config.toml
n_layer = 10
d_model = 320
n_head = 5
n_kv_head = 5
head_dim = 64
d_mlp = 640
vocab_size = 8192
activation = "swiglu"
norm = "rmsnorm"
norm_place = "pre"
norm_eps = 1e-05
positions = "rope"
rope_base = 500000.0
rope_fraction = 1.0
qk_norm = false
attn_scale = 0.125
bias = "none"
tie_embeddings = false
parallel_block = false
init = "normal"
init_std_qkv = 0.0457
init_std_o = 0.0
init_std_up = 0.0457
init_std_down = 0.0
optimizer = "adamw"
lr = 0.00134
lr_mult_qkv = 0.5
lr_mult_up = 0.65
beta1 = 0.95
beta2 = 0.98
lr_head = 0.00466
grad_clip = 2.0
warmup_steps = 242
schedule = "wsd"
decay_fraction = 0.653
decay_shape = "linear"
final_lr_fraction = 0.05
batch_tokens = [32768, 65536, 131072]
seq_len = 512
doc_mask = true
train_tokens = 299700000
steps = 4560
dataset = "wikipedia_en"
MLP neurons of a small language model. Each row is named by its layer, matrix (gate and up: input weights) and neuron, and shows model dimensions 112-239. Each number is 128 + 32 x the weight over its row's rms, rounded and kept within 0 to 255. Numbers have three digits each. A neuron's up and down rows have the sign that makes its largest values positive.
After each neuron's rows, "fires on" lists the tokens most often at its 100 highest values on Wikipedia text that the model never trained on. A number after a token or word is its count.

L2.gate157:150120144116168081129161119125151148146128165139115119138162085126132114138119129078102116148130118119147130122177076055116115252155123131132157062111157108168148105069148164104163133169056088068126120149086107107142161122146143158122155186154127184095178118203077068138106114149168158084135124097057136122060121193128120161126138192168153058125138086089089149126117099178092172151111
L2.up157:140147097144112146108133042111179147155135152126198139104179106146099106161119110184134136120071126115154104166106094113155074111102118123138156123107111107088099145109088117120138101180143154101051122093120104147164016126093139073145083113137144166115119079130191121132123098152114130162133119162123181173111060118176108097170132060104089180170190065153128109136139126116119119144130
fires on: ")" 82, "\n" 6, ":" 5

L4.gate134:110125127091102125111066175080129168164175159127201118129152148068104067072154099115058110137162095088121150066126141184124121137172142152115117111145096131139138160126122193139092083126120163103161118158092098118165155144165103155138135114156099162128181126139092115116161122103157130179128109185097063117163158144128094147179107049126180198126139150154111167145139161091170143137066
L4.up134:136137179149145107122069136104114103187155150153143195070128170142109195084143122144065119154079125127120109083187106108129055119170142106131076145130115135150161140120096159134137086108183108113119115086102078113148128136105103110124139123179093190136166175134108127157130097117111110191167112184192160111138151146125176131070169117141103100104150184163161128195106130126164064123102
fires on: "ti" 44, " Ne" 34, " ne" 20

L4.gate261:141124094111118173173085132053141124172135188105105113131195139151103114139186118156139094096116161083165118106146107143114149096093104115090115126107124125145073180095105155147084107193111172112124151153067126114142136139116133129139145142163110104093169142164099078128133099134115149143127079122132109123136183117057092160120126138139138226126123158137161110147113130145070117129184
L4.up261:093142110177105157159163125120118105159133090112159216166143110143133203136143149099150172176106133165156100100189083152092097131120150125096143139141126102136129159097103125126167080182145146151110160124110235147112118137083105167119161134165153116163093129111148094123126108149167106172168091118095131141135119172122143147121088124105118074114151139172092128149165147136138142148137
fires on: "." 28, " ne" 20, " Ne" 9, " conce" 8, " Website" 5

L5.gate93:180152170062109144129087117077135136082157084066167149133116192119094092167140174158129183156119154135088136144123139207128058168163132134127148169165052167112096146168100148135169107138084140052132122123159151122215129124134113122141144072133146159140080121088143145157174039119118121183082192136142163111124102117105109100197144125118078083071138157105091132066127123132087239094147
L5.up93:112185114110122178120122151114096117173137110149146148114134117073122179087114149121152113122106112094184152138130082094168148182112124108091142103058072206135116111133157129154163141138170154136153139088054115117152157141166136159178063158194122106089158126096097214130108136118128100179122052194154102093158187146142099150163087127090145118119144100171063159104158107115181199103109
fires on: "-" 30, ":" 19, "uc" 8, " cru" 6, " pitch" 5

L2.gate419:144108148171134155193151131134166100117168151096135124105105093055106091161115117155091111173050102140113134082091141147130126167126149144126141120183053118079099125157150107122115152118106121145092110134093149114078177046114154130114184164206125133169127096133157125106126107208102182111198164168099116123115187101130135159087158113129087138132143095101104120150163113129107113137173
L2.up419:088105082158097113120124107151093072106101127100088127159124138104098155155152125165195196135107126103198145099126084143091160150123073105115130087152114141191126121093118133124093128155156072190177131113125089141159088129137128061058138175094112102085129112115115177135106197160135096148101136127185113079115140139074110083096108152124035140153118104149118184136181174168125160116118
fires on: " p" 52, "E" 26, "I" 14

L5.gate435:111163174101132128176145109124111094148147143141088093152116128119094093152168124070124133143151087173167109130107152149153138120065171104092080066146100101096189156095131151133110154151139159164126176103159163128138151102127150163103193152166115063069215113130171108131183127145137174129127133149151148140114127124101119129123154145134114165129151101109108117115157134109141166106162
L5.up435:102154118146122103125167161108194114162137134112122063136135102090125115139097141094143134102064149212135152130156056132077135042116119083110091089164166122163114109163070126096116154152168175114128178149120113158167112153169162075108126137144107164153108140139146177163133079122154130152137104134138189144106147123131117093101088121162127120097159133144119035092129134136151154106157
fires on: "." 78, ":" 14, "," 6

L2.gate259:086102146119146138111104144144158136107137162107156167090093099119161143077125107129133110126130143101106088176145115164159144148058157128081154123145141122137134108080161085187195129126075147129111116156127160141130088155136123133101145113099165189135146107080188095119129163097132115172085210174137180057101137116159136152121127086122157107168121099118160167154117083149159146178102
L2.up259:222153164190104127180168170148118118120175203103098149105106136108136115178118123136129167179107113166102112091119120131082134101127148111157100140107087099153151075145103137125197139143120149128117152065096144185106167082113152117116142136129147180174094148111089120112108174148168130132088107179151182142145150136115150189119152123169183126125165113151111079106096098113127103128157
fires on: "\n" 51, "ient" 12, "int" 9, " author" 6, "right" 4, " joint" 4

L4.gate472:116112114106141161077131167170131152159112114176148109146171136124121077144144115131136139112135130162098119178171101106120064091150130142135152104135140104148107181190145150121091081185110125119126098091092034167154182161123183127127095139100113150184172144111114136127107119120062053207145126136126095130118127140174055104161176090110081121158199157090143122150065168106177181125142
L4.up472:100157125088136185083126139144117119055122101154155135145124146144119141117154105129134083145149149150124138112156077126093100095039178097121046158143131204119109124175103163144154127114139139111167121144149143178072166109183074120175096134105109143148135148085093150136129115112158170190207110131108136113088094154134105156100146110091107083110194144182136085135115098142155132140125
fires on: "ti" 79, "mo" 14, "po" 5

L4.gate253:093144198117137132143123106141120035108141136114096098143153158137093100089175123126163169115112135152091072165075094111158135142073155106130149108115104171153059094094084121148116146144123142106107102129165165145103119137158090158097121137186154164050179137152123153109151121130161137208118140160096087091147093175097114137149097086145109101132136082101105171160181120133108125158141
L4.up253:146121122073135111070130157119119139087112155144184154174124077137134117142146111144143148083105133147089114129166098086138142139135136145139133070113090167143064122145146147164127158173164119098088090161122069109120083091094131159088112112115134159123132131119116136093152103100154125142171115032124150136103145121121104121100071120126140077136139133135124153114061188117123170119106
fires on: "\n" 98

L2.gate304:172121124098142130152102138114075119129135094069095127134136119137108144097148153108190100053034149084120147135087136162154125087093162143071120104141095110165142098120116119150100113171109117162125134120186114088142132103139150185144093118165099153146124159068117136090162101111138125101090098113118063156105150134078086160104141128111089112131100076029151137148147143126124119125091
L2.up304:178141141110149072173133132101076157109094116112159113166085134113160119145116102158126122072130141161104121164077174102152102077147077139091144122130056094141194160100159129142084112157145131083121114106121065118140090201144153157138087157110133150086061048069167108147114148103099156118129095081149093128101083133117117088086159149123177116165119160142098093148078134159095119114094
fires on: "e" 100

L5.gate215:155151113158089166156136080098173137114186133071121167172107140109159098117168130144145135137147135105148167170076162144161118154144111160123113153100118115137188100126114175103093060112146114143128151111118234123102137157127148162093160118178112115110170148143194100128149104174132131128142126182141191118144149125124075109118133114099105043161071081172080131129103168200114222148176
L5.up215:091139141163141182147163164082099106072129127144141139139157164181091149148154143139189156142095136089152112114126071105089101111091117093085126148147108115137120168212132112158148117130099146122155167156095068149135164156147119123159179148116129146152158118087125168125082124116134191139103078219161142164160135099126085066143092075131144131116145123173135095119131126152136138183084
fires on: "." 31, "-" 17, " not" 16, ":" 15, " released" 10

L2.gate593:118105110086108081092182114160157103192132119112122152149156091155084131133159128127160141152112142140119144176191166116132132119138127163139135138115054007120136144103110123116107096156155130078099155062092148072181074139108067089093124132084120118109145127090102167108151144156119117097144153112110189145144134158104086167116160167140180112120159108122127081104101128187076129161153
L2.up593:120131093098100114078150105134190119159140129091210135098215116148079095122158111148122116164138109105112140160092116108126094109250136077099141140133139131169093148097160116105036147161071173052080173102081077060170113112147131179102104133128116100184136092123094147138163149197058145093141133076137124173155050078120144119160175123162153128141131079113147116089121102134128119108160
fires on: "\n" 35, " average" 18, " full" 13, " Stan" 7, " bur" 7, "Ph" 5

L5.gate265:108145152084118093153113089134129111058127119100112155201149131085104133178159155174115135106122180144140132143148151117102179153070154096110136127112147200176127111145131091136044087146156086103081148084126086093090118118083094084105110128152152126109115080165149061171101113133155172124092148121090139192136120115133100114194084122163171123142089172163140075147119149165140079135168
L5.up265:152168125098121104098121107120110230147103105115175176115199089141153171105137128109134086090147057164153190081163063051114116089074108148156124129088151148118173123158117140088162137150049164138110129156145140157056167093118080110088144155162102134149121110111131121141110151102157137127150143080100150126055094139108127085139109115168167065113134114087106140094092175114107130106126
fires on: " Do" 15, "." 14, " to" 14, " Str" 10, " Ju" 9, " and" 6

L2.gate155:114135130155147160100097141130110086134169167094120138110131072146107136104165112170106143238101167118093117134093158087120153045130151122174129141113133109090121182128121100129149129130129181108130072109078113154135106119106125089124173109063154117116148088131144149153142179137089166111088148092191158077118115156126110147100117141158101092090179188126138113179141193114092104126187
L2.up155:194091145159103191179137111115148121093136080144161133073181153164073189134152102186113108152096177126089108183129176168133161108115108088148115138171144128095144107127162141100112140126101157151080190139120128137133187101129092145124125117103144138155125116147100142176116156070119187114136124066134153118169142131181096177103133146134088093169164140175143148157116127099152126185145
fires on: " p" 62, " gu" 9, " arch" 8, " Arch" 7, " cab" 4

L4.gate385:085124157108123172128154085188117072104129102162125146156194138073100090130215126120117175110105135182171134120172135118111117131105130096110162060084057135166091143145112132135119133121125206168134158144139142102094157096099114141134154098147093126126092089173152134216133155099117107129175119111109173136134140126168088118142133125096083168158113128107144127152149112143172226121133
L4.up385:151087131144133094043146125140135068123086121170186160177121108048103081094104130132116207108159139142184119173162120167161114157134101075111076139160128183082114122166130157139116095115064193139122046199151094104144161130123087107118124151112122150113148104170114101124148116064108104162128157136185074150111160116131110075126131136087073124136132125088190132132089141121134196109115
fires on: "\n" 14, " Award" 14, " center" 11, ";" 10, " place" 10, " Maria" 8

L5.gate178:108186169140077129160136170150096140157118103176093124087157124131157160102146163157149152135114139121127146197074188061144137096087147110116161141120093106122164091139143146108102131155087159116118130165101192114117101117105154063101147145078156140143168086096067091158150134107138149110116135168146138118126100079129101084127155080095151137117146138136085081064107108071191161117140
L5.up178:117123123095117102102128119095118137193179124117084110144127132181169146119122171110106103125161074165160129094112121041072098110138137073224113118152139146151117083112127111159140196148096168136108179146148168139062108110085084203136114199185047118074104098126163100125114168160185151139108123085100155145100175122131177134123166113170154111166160121166065122161114193143126114154114
fires on: " ad" 21, " and" 14, "." 13, " rev" 9, " conv" 8

L2.gate15:172093133162165125171108118134213132077141116124188171193133152137112137127145121089078148147161115158130179138101038167024119164092154161138141094109108102169155162117098167116086052119120085097103175112105105149149134107187115132102101109132139125149226053107099150160169087108114143135127067108091091098142114164149168169147140148142144111145139133104096108116099092189156159194149
L2.up15:076141138174123101131087134116162140119137042187154155141153112156157134129171144107147107097139191115096148174122129096082109108120110121170111094104022136142085103129108152186167120140059122072137152141115152149094170164213144194096142082143135112124125132118093142198133102075112131100132107104144084123156116155133202161116138134139100101178209089088166098130101094145118177124148
fires on: " more" 41, " most" 27, " less" 13, " Top" 11, " Part" 4

L2.gate528:094126093172119132140105082136145079146193151131091099143092085100103106101139134141019113165163094118143101093078125150096137135144195129144078128138070128086069165093112114125100085148160152139119102079134055152147130116111102107112205114162155160149164126140184120139120140121147089082114108153105133145137163123101148123097109142142136088108094177155093070165112173145094103146156
L2.up528:100115121150108171142092086165137118090103092105153146110156148094078166122136114121128153123149195113088121092099100093145117082091150043121127208103141152110152084075139135113074038123119175163145091137157101154176143094150099125107192201100101107137177117133129049185123179161129110134137130148138147091143162146141122144060081146128145131120089098151149163137153139146138111151088
fires on: " p" 68, "-" 20, "\n\n" 11

L5.gate12:110156101077114122131126065095128068085206150169125122186143124107105128129136118130165190167169135160099110109116095161122114174090166157156107086187129106153118110091154098138117105195084128122131067131116165178139091128173138072115167118205136136106147124137152171216133111177177199082096128167171129130173176128097159097122121116127121156078125115139121068142121147084145120115173
L5.up12:084200142154150150120115133150128100084110148118155182121123077130137120139102085072101110133101164123180118158159085129153213116102168087071162159082204098138199119175080137071154078064163143132171126141130073177119168132167123148130138147145153093131106083091137143141047135096083073065162107127126181090128141103173063113156156125171122131118123142180145141134131182132157131060144
fires on: " int" 23, "-" 22, ":" 14, " Ind" 13, " comp" 10, " ind" 8

L5.gate621:138074106163153126130097117116168146197191141148120107102144128122117099193156103131150121096098136166117154126129106118147105072123102134154168179138105116090163086169148199104123128149123179132110091115159109104155169149135166102133119098069114155168159127105145132155144097132203189107109216101128162123180119155081128114176240098090148147115155179099170102112094124160055184083094
L5.up621:120161123078148122123122108110088133089145152078146161147109104115094114112107108049185163114137155127107166157083145088045133104196168153120159123154109147137113101104111134156145140157156126101133142071154095143102078148190095119093139132129122157102095141176168094069080132152122121129110188126120136070170105103151169059148117141122193111131103087135200140085123094131114176143108
fires on: " for" 36, " of" 18, " NCAA" 8, " Every" 7, " NFL" 7, " All" 6

L2.gate430:146103123157084101168141164117134171100117087097068118084141148121162129106136112129191133148079136128144132199149118144083116112197115191083151129170065135134157131094126130193109113093114188121143154123065128171145109124175193119191134145141173113149189064094119152138147105111144133059115088144118072144136106145136163141166122116120060094168196083132117091126097115144123151118088
L2.up430:181108115127131117129108117080101175087096116114097142072140114151114179142086135014122139135158136167172099117090118138138094149117139160169179126108095134188141178115101126160211126103111101110164141129105074144142089179179154145102161067095208135092138123155183142175084120107154134103086122146156074106090089171126154128173087166124088107150143114100104121176044061112145143173092
fires on: " more" 41, " most" 35, " less" 9, " very" 7, " highly" 5